config.toml
n_layer = 16
d_model = 256
n_head = 8
n_kv_head = 8
head_dim = 64
d_mlp = 1024
vocab_size = 8192
activation = "tanh_gelu"
norm = "layernorm"
norm_place = "pre"
norm_eps = 1e-06
positions = "rope"
rope_base = 1990.0
rope_fraction = 0.5
qk_norm = false
attn_scale = 0.125
bias = "all"
tie_embeddings = false
parallel_block = true
extras = ["capped logits"]
init = "normal"
init_std_qkv = 0.028
init_std_o = 0.00349
init_std_up = 0.028
init_std_down = 0.00247
optimizer = "adamw"
lr = 0.00161
lr_mult_o = 1.09
beta1 = 0.9
beta2 = 0.98
lr_head = 0.00921
grad_clip = 1.0
warmup_steps = 404
schedule = "wsd"
decay_fraction = 1.0
decay_shape = "linear"
final_lr_fraction = 0.1
batch_tokens = 131072
seq_len = 512
doc_mask = false
train_tokens = 842300000
steps = 6427
dataset = "wikipedia_en"
MLP neurons of a small language model. Each row is named by its layer, matrix (down: output weights) and neuron, and shows model dimensions 144-239. Each number is 500 + 25 x the weight over its row's rms, rounded and kept within 0 to 999. Numbers have three digits each.
A block is one neuron, or neurons of one layer that tend to fire together. After each block is what it responds to, as a language model described it from the Wikipedia text at the highest values.

L9.down473:515467468541496494526535483544513556487485519464502449480514506522520522505523530464492532521499493520542466515491488498502481487505514506482508478506479495496545514470519486504512512541536528518536496462500494498523504503494484499492475561457512511504511507530489505459518484496492471551
Description: Mid-word and year-range fragments

L9.down435:531477511490493512506462508511530531497507503498472513543501507507501465469469465532512488513504480501501506486482521516483481498491499498538509511471488512485479466472547482526482512453502519505472512525472485509478501528514488520530539549495480543486507491476486444549448559462494455490
Description: "One of" and stray fragments

L8.down406:519492521481549462534498482503509477499505460510487440535504476518522488495481532511514511469508483510481510479518440472481504478518494527515486504504495504543496533488514528501506438511513505492524514484478488508444498516522521518507493473535513495485449509485433463447520475546529494530
L8.down587:509499475455490505526455498538507480519514495470462516504468463497497494494482500553502462484526493504485491521484504497491497452520498536562487495549473521525484509527472516484526528442435496536489564488482511498498512480475536472480491515495487493500508499512530487481465523474490504476
L8.down799:520526503506543474542456504514519542510463466455537514478482520542454486524499522481526519491487525511517523520476464477499494476509486507501508485505481526532465492503510526504499498471470514459527504458494474480483496539504536481471482522479454500533529513516493488515512492481476510550
L8.down981:503492505491526520522498500481556537495480501500492491518576450525479547478488506480561530455485556494541511511494513463522532479525482498484460499505457474504502510480542520492508518506492482519532487461465492479477450530495560491486486541534508487509528511498461475517496492532518517512
Description: Verb inflection endings

L8.down51:524495445514496501472496517484526511529454478488472494484447521486501504504482513551450498493492490485487471514535520533509480528444470490494478490478509512494516517532550539504485464532502519501461465523534521438518469497517478481505510471459514517493492524509549523487483538483466511515
L8.down761:536479526537499510526519474521521471523523475504503462517524476471543523517459497533489460486503510505516488463456511514490451538506483522501482505463510498518486485488512506501486417513499509489505469487551515499452494491453432505547556519522546495525480515493470512510490537501474499470
L8.down860:479467487456535492488475545509486506500487514453515521484474511513479486465509524469519476460511498495482466497545514497518510499482492535526497492485507455506484480507490486495488618462457529516496505529483521493494495531503504473523486492543527470498477568481490535505493462401486512492
L8.down863:514451540474486510456507504476495454509448517494489512467516492526514517522472486519472487483537497511484449523500532520525508504465513479544509448530497521534473518517521482486516501509492501518473484519468520547528476489457496484547555526494521491499509514494502523479462473521481514495
Description: Upcoming date predictor

L4.down250:499528500525539472531506450520491528492481508494519509532489467477535509477468502461503460505477474541517469486524449473473517537484465512502481494490490489503534540472514478466479531502568485488512452506502551510485524472503502518497564500531436493534532548468528517511496491532513464488
L4.down428:517470503437495490487531498498485477521469546470487524511507548472524521482503506495484518516488471518501489551494463489493479466483487514509476521545556483500515495482492479459488474484498527492484528510535507495488498525516467500499549483482531505465481496492509552541496459488558505491
L4.down637:482522466485485512516513485522499489551467500519521526536503487448488517466479507470524520554477465501523454504496534522510512516519505466507483517482439446512506514482488479519504435495498509490474526512467500525528498468477529435481478524485506537495506475483508506463518494535487518540
L4.down852:526523519493494518538468537489530514477521534497463528478468535511500488468508507515512501527516515502492484470494536492520470452475502523509488523502499534527517486475511514466498612458427523488538506484480527500485471523535523478520497482504469474517530470500523533494476485413539474503
Description: Mid-word fragments, list markers

L9.down788:480495527520481502522551493479511503470468494499483527489520510495490488513502539552494469514495529532462462485472524476495504486479468465508483533514529517486488512493502461501534509498506512498512453503521480492509509504412499527497510530489487527471504552423491500485512467450512499506
Description: Date and time anticipation

L8.down207:488505446477496498470483503527512543465458487471490469467500486538513495527518477490519469487509507503478484500465459486475492505508478471511472548501501478525508556491538509479506540519523489527508489492530528454490506500489511528513501529523448515508488443512463510476504491541515501472
L8.down899:438522462488465520497501536518508545441531537491508506452542492491544500530513486437501509484445492477488484476481529511530474427477491511497500554527519515549472461517532521470497566543487473520520531512500452484498518471518510505487494522501479502490480454508483510466534508501544490474
L8.down935:485502461462492544542488513501510501477512512501474458489522490513505454485522528509521506462487480499456498528487505521489542495513471499490514512527479542518477466510516488510486536478504468521522482475497495486517471549469541536459439512485477482472532542483465464476500495472521477531
L8.down938:516521498483502504511464537520503494504482492478531489503510494497503523501523477494505500517504486503481489485480509493503493505473491542495496469517534505471518504483535532484472688478506526500465476491483482540518471494447433505518485481476539505502531519500499485549499502468473541480
Description: Clause-opening subordinators

L9.down463:462492489508505455492504527512497541469518480479481522477495476508492499530527468554470531573512488496477498533524515479532501494511478517491501496490493508470514505500494492505527528450535512518455491523475507521498481529506525479474461517533540522488496447504496496513499490510479477509
Description: Relative that, dashes, name fragments

L9.down22:506485503564479535494518547553522526504487512484487526525458483474509501519511494462504493505527492537489486487494504475481481511517497546484545506476510482456534516479497527504522538539556455485509483499508512511484498487499468485505509503497479525475499494494520501518481518508491495461
Description: Article subject back-references

L8.down66:511528532509499504491493524476522547506451497484498505498500526527537489529508498539483500497505480501507533481512494502523483471525540470515488538473510569509525529488490560498510530494460520500501491499505477497483535478548513529439489531485506538501514519497528508509512539503480506497
L8.down389:482472510487507505496490536574498548464514499517477542491474506503476512534457458495511501466506499490507458458534530495511532480494512527530497531515482498490541464538470476466486494467458497504489537525519492519500484507495493522506487532507489490493516518464536447497446507503531497537
L8.down491:469488456496508513523479473455486476514581515467522524518500494491531487562514497480506504537541491465505512492532505496516513482496532485498526494477504476546480504464542469506492577490443489496469488535502496548461484504533485492451489449490511519512498493507446494496561500527525517497
L8.down815:531517503438523494477462485457499495492493495530522471515469538544504506506488491496496463502541539513519488527511495477497508504483468499484440503579509458496505468532531502502518505489491510527521505501498498509470509498495501485487511527490545496532573497466532498480507456512466522510
Description: Adverbs and modifiers before predicates

L9.down205:461504524465531469494503536497462483497469520536501530494497472505502470506462546508481489528494443489491487485502504493509467457498477508518502490551482498476500491490485500503522479543528514513503479491499503505476488469476499490486467522491489468485522480511480494485500485501504508548
Description: Mid-word spelling fragments

L9.down807:524488474490483506509465538546504516479509497564490487481528490481499528489502468446526507457506495507515467534503502500514546491475489552511458499504493520517472489464518495522505437469506505512521537484467499498530549459493532486481497468496501473482517532543479459511480499510479503481
Description: Fixed-phrase function words

L4.down752:467544483506461491492454487573514463512503502491497454500545515518492509546508489531477454478473516504528525516502521507484507504454558540532515494506484477516528502511516496474455516531573520522526494494524540546496517489538518486519539462539484502482505493485505515487468525505521481504
L4.down753:478487510496512443519433543523466503471490499479496497514531496442512496501476484461476505502456536494515498554515520505519496493527521483477471495492518473524494523500532509476522515491458495484481536502477475512499472486456476476536521467475466487510533537429508459508493508521511515508
L4.down774:495516477452476451468456519564431494515520525493487480483539550488503476527504527461474437475465509489569524521513513528495512516522516500514521458518474504510507527490499504506520530511495528490533498534533484511524484492500496526536521462536466477481530508481497533505504450516515513490
L4.down789:465499484503485417491457523534476477502492515483482477470529539492487486531461458486463426475470496475542486490471529524509525500477522504503523452508485467506528508478528509526518503481471534513520507518504479512516484509502472507545509465498469520449500486463466498516488491482505513486
Description: Mid-word subword pieces

L8.down14:560463490538493510478470509500516487493495516514532501517502494541448542497485506511521450489524481488511495537478476499493466547526491448472474515484465529494509464513491526500490493493511482493490473532499471552556504504519512533476492463478494499468514532521459506520490481485477460504
L8.down632:489552498572509488489485516484483493507521472473483509512500556456511473508504504535541500470493475516503476497525485534515475473514505460527509508498496527503515493533496487504477498476459508482500558526537517483475473502506510469496511537505508490483470487505544518510464479501532525503
L8.down803:501477493502469478509512499509481506519546497491512461466502508478522539514481502480535540496506493503529505555519483518515473495550482521488485484507489510507511505504497521475517485502520480494528473501449488489510497492538510499500535526498506460508518534523510516556503517484466484495
L8.down998:509478450512498485465533543494513519484497534508496492498515494463486505464528499498507498506493457493539526533533509491453494503507513503520484513533522495487517494532505475491517533532497528497510545491471502506470471444543519520471506539496466453522508506474522501506524500546472526468
Description: Mid-name syllable pieces

L8.down102:489507543450503483482521497498502488473521480467542470536509501490483486483547491476501516467489483501470517536503490491553512496545507493514515474506525503456498448502524501485480532457480478487482474476469486513510513573465538533466508464497506495514438489505469479496497465504486472477
L8.down108:489527536522484521482497471514539494501446519538517518469537486476484485515513478482501483502497487508479505461515513489519543524470512460511490523474504522522532487492526481524467503489469520511529534493519497518463458497500524461523503487490531476491497528466513503479528489489469450470
L8.down442:516532533529519491509494508542484467521494487541517541505473470457528494495531528499504491480476509529543464502505526485500511498487527496529491511476512483539461477550481512514442540518457493503537562459481515480447506516527521531483496485490489497487473518498478491546458490495523538531
L8.down980:502502524484484472537489494478503479466474539480503543498478503474449453487511555530474506537520523518506490533511522485516517497447534473496542564475487510498433505507516524528494445528501474514510542492509496492512451543527510550521460476478502493505536490507524476496470491507510508506
Description: Referring pronouns and relativizers

L9.down339:514557528506539496523511504482473478545502502462520487475489493474556508521488520513464509514553521488504514483504481465513515516507473519478526534502518477513482475492521483501527489545451495481468512522505542502513498509510526479507486521533468495498528458491495454476505495489464506500
Description: Predictable word and phrase completions

L9.down953:457519485499500493506529509519496489484440508473500456514500500535473484502479521527485486506517500490538495528523465504508523523463528467488560530560505523491529449529506508454458454482487533526479503481520492480513511509472481483492476502522478568507501515448513512502519496568438527540
Description: Mid-word second syllable pieces

L8.down9:466497491530483519436501533513540529508491498492500534524529492487505492461548554459520496559495512486472465503525509456497515497428536521495496491504472517505505471497486490518510547482479472516477499526462455487533536483526521485480498477499487492464502508518545490520463469497533516478
L8.down407:485470542529488536452465541512527528453484498526521469510521499489445494495496518468543505523515491516487500473560515487524513479448531501496488524468460492518492481494460517503514505502478483509494503547481483479501526525514544481480498475523515488466493495520532494519508503527519499514
L8.down419:444454502527480504461555511486512499507511491479458525479539489497487528478510494504488495536503554528543484510452502499507542495547454499488520470503515457467515504500551509494481530462466511494484536505490502479488521492500501490553503524494510470516446472479513557487493464484518515513
L8.down968:471472495550493512490473496520493493493475451508483490473484518518518477499476487554520503502485441514518503557521477530499450506426494525498510466493480498500461473523446524506542573475491509520493492526466459514518512505496520504486513497483507507431501483507511465518472535533485485517
Description: Plural noun endings

L4.down234:515503489539505508532552512499549515495479498530477518507494491482481521502490511488539509508530471530464514455459492519542497498519513520512488482521540519484476544480519514480488527467474519493473500481513519466506514578508485530469500506497540460534515516486473528506492464455521497473
L4.down396:472494452506473531532534521444536488496459498528501481522495496462509517472498488509481531516526447543476483477451511513536508524524512548523516518495528492554472515495483524452489500483485528501502568483491512490477551497500503526492528508501539504531457482542502517500516486503521475491
L4.down409:475497508515514522513510528491515490489479455493505507487484530488527506496495502461499534537531487501459521495504495511543467535483517465475519492490502502486467510494457496522519523529454469535496524472492494523467515507500531527497505543503512505524506528515497475521479511475528479496
L4.down598:460496503519467528519530510492494486488457446512487490499512494494512485473479491442479553497522479495456474503464450539504454525528479513460493504493519522494474496486490491491509502510455487495484528510452525522481535502535503520499519506465480460520540489541505524485480489512477472517
Description: Prenominal quantity and modifier words

L4.down326:496520523492518499495491515505524492490513501447568501499502510481515519482522516464472517512546516534500507464494471499494485504445557509518514547502505509494504500518512460468493461488520497505541525494536497521493467480500505493523501530491535455524462507459496502502531476489455516523
L4.down341:482510521511490499495506509503497491516460499467489486518490518508484561518447532527490498495521535480491521464483562488486515505537502471453465469571482485502523475478496511510543481512514511519459516490524523510499519497496472490519509522524530516486450484511467494529517471468500495520
L4.down638:483528539509488508543484537507495504470511505550455494503514493523497453500473531506484486493502507503504520488485564494492496514499538478491493504530511462498493500494535511462454491510493482515523494519540482529507500503513490471480494532518520463492473486497531530523529511503506451504
L4.down1009:532498472450489519537511497496505571504487528457498516517479509507527483441539488498496502490493522500549513541490555486514550487466451473439490510499513459533528515479445501507491484506445479535519522481496499505505506488519491521478461515488504496511529508487506472533511465469502524476
Description: Partitive "of" after one

L4.down57:526489467510501517495542493470530484485508495506492502515542567511510509526480489529512469528502455501490505431503513523487482490487562506526530511523507530464500532467487501519506441472505483495537472502547466488484485536514517489484550524509500493479511500487485511509507481489483505456
L4.down60:509481453537517515488551519496552486486518480497535504493510521508478495522496470508510527506507486468462476435522533509474489483481537512466536502514504472459498475498502525518514490483526453487491485474519506505482478551533481498514511486491535470483495457491495487471477484430516494480
L4.down135:548498476563519476521536475485522498465502493517486524527565553499488505537471471513506475507511486494499479414482517487475521489484535530521522524518497528499508466511500518524515481486504537506528475504549498522509457558504505489488502453487505498531523547479492498458491470480518512506
L4.down482:518481512562491484488526496498549497461482510502516516528531519491520506524492465499508489562501492456490493428503512516477476510482524490481539521504510487465506492503530529511517487492507487532507473513514496518503478542505484484510508511482529509483511513494534476492502497483538500495
Description: Mixed diffuse contexts

L8.down23:508510459474480510504460501510504503480513498520480505508502475521499475495521497546546496545517486514556499485538480450454481482499513484521476488497496486498513477528505499531475573455431487536518490499498532544489498559533550516482504476499483452421508502532523481504480536471465470516
L8.down74:494497532497475496491482512540508476467502466451482531471512532529495475509514520483561498519519542486503520486504495505497495476491499552525488502456486483551504477493500513514517465468501496479539516502512494476504460525497523468481528505531495488505499525486482508494491504540498459521
L8.down397:536479557499498531486470497472485505517542553542476497474528492529483463462489528496494461520508501546490535503528542544464531496521532525530513485507503473510474513497477509531499458507535495516484511491485527472523497453474494504496516492488483537488448488468474486494529537529480465518
L8.down753:477485478450461518489518483491485527442488514525465492497520531521498504471522468471476529475487509468425495510488516481517521514514463486511537512492515510491511474467515511494489505451478456518497496472489528534493495530467470518517504549501475519568525466506498462480504461483521457533
Description: Narrative sequencing adverbs

L4.down108:530499461497494523518543467465528495489540489517514509505512497478492496492503482565495536528469452526485462464472539460466541476474536511498561540489485516539467501508461518485472475463517533479483530447530505487487507519501510518503500488509559502488488471527487519452471492452496480453
L4.down255:523494454465498554515545473440488486483515459517484534490507515433490486489525468535501511511477446511478466474494480514491507472515531501513513554491467548511478526501451505456463470484512526490511525514469451488452504516524524564485505523478522493471491445493490528517492473483461468484
L4.down356:503471451487509523506538525463503451489530470496535508478519540473500509502501466509485513518476441508480484451497523518460499492487548510492530535498507507480496502477500517494472462443507472453532505496503448497478491545502499504508545512501508462454505471463500516492481487449488484443
L4.down388:520448472476516544506548470457497486488528463525491496520548515437504481478526474550514494537486453521468490437483499516486518488492553515489503544504479515543498529483469497469474449456523495488490531501483475467450501521487522534502526534494508505482486473504481519487504496495461488441
Description: Table pipes and mid-word pieces

L9.down67:500487455463522503495472500516506515530487491487444479534468503501508472498526445538464462513514520528486468499510515469501509454475497496479494543456495527492520495494503547491480522510489507470525525467486481516485476541489509487505524509495473508478525486485540519530552521516531505480
Description: Clause-opening subordinators

L4.down365:498507513540478511479472520545512503501466540536514505517515504552522501510476528504483481445535502504540516525460511484485519513501465524570494491540498500502489498497515495536518501506489544501506502515521517496529511445511492469499496505549510487531470519537478521491542506548517516509
L4.down382:460499481520494486479466507489505456509470544455504482472483524516492516509528531474487488409557522475535515550503518502519501531510478517491507474482480485521506485495487510524526542526472501504545497518508502513535521458513521502515498468535462510509484476492486514541503492515520497518
L4.down786:515459485505522473497482490481490499503461513526485501507497497443504493520546529481504493516449508477487485490499536507484509522530488498489494500478484504475498505488500535482531412550544535497473496521498511497513505512527494484503466456522481488460550515486527523480462466485484534498
L4.down944:490498516545457484480490534556507496512482528530530499498486479541531479515466496505451505485529499489553503530475519490480494516488483507577469469535507484499518511484515507510502502540484526498529480514513486491513512461512504484501497499564504488523488545507484505499543500573533545502
Description: Subject "it" for topic

L8.down73:486463475507482543508529463516495505545501556518500516514510496495511490530471503519515548502479546517525469514488521491508468544543527482481496538497492512478531478483539475472497489507519470480470518504519516496504511493508491536486448528486459512510461510510539476463534511504502489532
L8.down592:525498517528510471513501521502527517490518471533485516536483549502439506511467470525508508493516500503499479515506505489474509506512506473475512501533473534523548488505480474519466554471467492539540534511556478509501480466476492492451455551461499474509475502516505499489458508489497506504
L8.down811:466493526471524495513469510522526491503484547465502473457493515514521497475538479516502482500571501499475504471477487490488509460522485482505498511510507482475507488495493558484516622483466519548520500457463511517537448496490498512478520541515500493523508462476543484552497503465549526480
L8.down969:504512493513521467474502522480475578516478480479471538485483524547504507512506491535540471488511496494525506471478468484513520444503478475475481476496472504477515520511479468502517472508491506497509519460524499508513519472469463491519482480487479483455532509521491524469486518495484531534
Description: Name-completing word pieces

L8.down192:497500482509486457476488522508519536504465501506513513478480498451488517459512484465506530464486488521521489462525527500521477457506517539527554517487460481481514501527524524510499436511528459470485535517495456462528505514551493478493496507537511509538476484469506508499501518517529500523
L8.down288:461498443494491556522480509474541499510519532507510483545451526520505478488499482497449513467471492491496526561515479483522520531498497522518444486506480506561482461499521513514469458495507522486489508537528497509522490541526492475507511501502518484485489480523510492525523498528511491524
L8.down433:502502506549485483500501442498498462537489506493482477514528460481508479484439501499519517485505478541495464541528517472529511535492507486483492503506517470457480455449500500494514501487527542520538468535443488511461511468463505480517501477472484507476502401497519502492578486476509525472
L8.down505:479508535515513539497482508474480488500523493490462528479497504507523498431501474580559465449477477507496516586471539482505480488513486473490492493466531480493507484514489516525478503498501453500481472522503509540481535501460511519488522494494527476522505518513494545510495502481506550550
Description: Wikipedia structured-data labels

L8.down205:526478538487499475517485489471497525492498479498491479495497522504480512491493524513476511535533516487518487437489511467496503521507477496467439549510494509503533522488442540499491490471473501512480528497478473585485527497475489511489503499454489510467542513525461497460496527470488497491
L8.down259:493522481497521456489520467479500501509481512498526498504480498526488499492475471509483500510508515507497506505491522507522527472547443517490441491551474496500487513486474532497518570496490474498535494513528464534528548478492508489527479529487514560548490516468537511507524499464482502533
L8.down365:528515495475509541482496495514507568477470469528530491482513507480515499496484515469489520497467512514509480474473523478524480478507486490475460512543451568524529510507519487523501475463533467500509520486526528495461476503483503502483527488498474518436485504496494477548487507531506495478
L8.down931:503531538538516519511508493453499436486496514477506463543502498467521518486487485482489505490509457500471475518496457513534547521521506529523488474478493466504505463480479496477471529515536534504506496480519503508507458512480455499524540508510521477496478485505482524497465494500531464507
Description: Main predicate verbs

L4.down611:514517450509500520463531471483494488495473493531497475456499495509511485464498512525503500490513485493513485473504503530510489534516526515502545451539524509519460526496495501486480423488519537460533506502502489468566482513469527524552506539480540507512486512474531487519540501514476502510
L4.down655:458468524467523509513461543497521497494497480462512433478529511458476508516513487494493506517448499481498491512549547554528498494476545539490521518527511459473519509508494537473513492480497508467535528493495498510508510479490499470523569503496515482488508454490509504516455505451514489514
L4.down877:520485492563493469533461496525505491475497499515497485520528498523494517486462483464459499478514499515538512535461496496555484520503483531548475504505528494512503537495551473491521516468460522490438473480490520506508516491491498441471528504509503467530479540516474480471501515536505518511
L4.down934:509493520552482507490450515520511517486469513484500483504544505514491525536445510484476478448515553489514512532490498482542507476497506527563459462494504488497513509506491481528500498512458546476491452477503500504521507460507521429477495464497525470543520534478464486491494508537511509500
Description: Multiword preposition starts

L4.down80:504508496489439521492457494523475547508477539514474545527468491522523483497492520496455487485496503531523525534512512488496510493539522470515487489483477468524476522519516483484498483530501517523456507512484473477493498480449526481534489462526476504495471565476500455484495495581487500515
L4.down682:472537524450484511502442512509508517501506533469513499522450495519516505465523548482503519476521544500495513604508511482501464495525462449482495497464481481551502505514514486512513516530467483520481512501505512493521508456481507493540467464506487524516488487523522463512503504562502507547
L4.down848:467503532491458479474461502540477551527479534521471499500485484507512491493471499492482496521491485538520525525487486495525515518510525512506455474527506486509471539478515509490522506517496520521487507510493493475499488457432509487531485491506475516514502551483504482515502520563506513519
L4.down981:460493516469450525501476568536490533497465495483504489503445489490549487495509497467484505517536521487517540572511517496514464519524484461503447462489496449500509530492510460475490491538505463540517526521472478516506496482495516500522486484512456491481501555467517445530501505583530501501
Description: Word-final suffix pieces

L4.down632:502478454512531521533553492467491515478491496494479469489536508448490476511511453497507496491494501521477492465495490502514531504517541551452524522486478489505481495501490518461506512471495523500542518505496530497457498526507528562467511491476503513481538446504499532507516518439477490492
L4.down633:530465460499555544526522491452504488479517491472509484508524512473489463478535473503495510519473510481462471462547504506484505481518538506460535561483489484500527482514489521493514475478497467515512492495470517495466475536522514530505536514458490497472498442494523506482474510458473493482
L4.down902:511511440455510514532512481446513482468512501484498463527539519469504454476521497503496524501468487524473464488492513469471500462494525506457538542470485527513491501508486527475466509459504493500503536464523520481472487508518500532489503499486540505470511428516503516479485483425469469463
L4.down940:523488464460510543513498489456496502483522516447522511490492528444484484491531455518474510498486509522498488496496535493472541471504541511467562526495447512523498488527446523499489507494520529486494493471493470478483497506510568533489486484483538537485512449536488507505507501457483488500
Description: Additive connectives and colons

L4.down479:545536489531500541529506474487535458501517507530493569480475478511520533482498508541473495453509525512528525524466489464513486497539480462535497537468487530533500515525488458469465489530490533473472480476495498481511536522519535484464461494547515495523475544504457515491512484522481476518
L4.down634:499474502492451535510497494509484524496497487538497533485467465523519481479482482514432487483515481522514518526473486476511483526530500483541444510523483474527489519473492448462509441530481516498485493496464442471470525480480505509522475496518472489482453560499479466485496489596485514509
L4.down761:506505503482499493495477523487505566477490495522480516481524503496488509468501500532499469466527542513471504434496543508555491465476466460523509505517506535505490499521481518540494476481494490506497504516524487521472532503511525493511511457464445513508518509522496529460531515463490503489
L4.down762:545471525524455502479505481521467503506506509517497519515513468474533470520464510484459501493492465528534520502467469499494492522520503502510463518498477513508514523490516476497495464498491524495541455542470482476523482478491525493475474501502493480496490546462520499510557500588490518475
Description: Article-opening line break

L4.down138:511511487497461485484487505484527494501494523470510467515483492501547515499491492472507491530530522484465516509503493484495453525473471444459505469428486458509502508503489486475493534538489476561482521518535481533533480478478517512518458447486488548494464527487551433499496499521516498502
L4.down215:483476503442473484470464499521467519500495532466510483521430472472521481464500484465511512524513514457507512544494509492480475503503459458456478480471482464524486503499519475489497511520514437532459508514480489479479483467450520496512450482486476501497467498507521425518508516546488511502
L4.down841:494502428447475533473500484471470503521493507489511499484446524551493504478546517503487485489534490532478532513503512455470518497512496478489495481507495508523478507488476458487517475514531469534458497490526500506471494490505526504534471466504426515487447484550501476475483491533456481489
L4.down875:522515447482461503487492504508511488516493501489517476519454526517521495498522492498497516508525505486495531536490530471488485529479473437481516485457498477529495527496479477482485539540522488553488534503532483526491493493519547540538441476510489545480473476549522463494506510526471494483
Description: Word-completing final pieces

L4.down41:544523453527499511532551500504482492498503480560495533519518483501502489519515488532514490462488501505548497479472453498528529530519526487529542512500511551535488522500492478490485499511499518472505490504487493520493535550516514517464503527504486476514532526516477560507524482518453474482
L4.down310:497505483457539503518526519491459475475530452498518512476496505465492498495569477508520515499470513479493479519496509504490479483513502479457510518511492546472480486498487491511490475487493449459529516502472481504464511533496494526503515546508490472470530438481477517524500508430475478494
L4.down933:524512467486483524495534516473472480504476474509485505543519499463521489522518519484523495484496494475495484487476474514505504515499519475525500492488471550483448529517465475490470457496493510505491496552507460485497491519495543528485479552518497503476519519482504499523549480543435468460
L4.down999:530479507505483548503531516515494492474505490532509563492495492486509498509521468515493555499499493479538527503488487515487508492488520478493494540510478529475482523511473481488480442495515504455497455510455493476466545528512539516471464552513513506479504472518484500525542511497443477468
Description: Word-start fragments

L9.down610:504489498510477493487519488485483513517508500463487494533488454522528526534511497497477487488505499457520503566532500456480497495479515551510486523513467534502461529524482509528473550500480484490464485434472499541496483466511513505497522529501488525517504458501446493520510502515489501520
Description: Peaked at / debut at

L9.down412:517512535497490472501477533464491535535535512489477484443526504497472497506462497499488470511473494453474530451506487495506494536522482513513508484531515519475529510487517495534459658485492530448495515498506470497524474514500483502542506473497518488483512449478481501516491480479528488520
Description: Paragraph breaks, mid-word fragments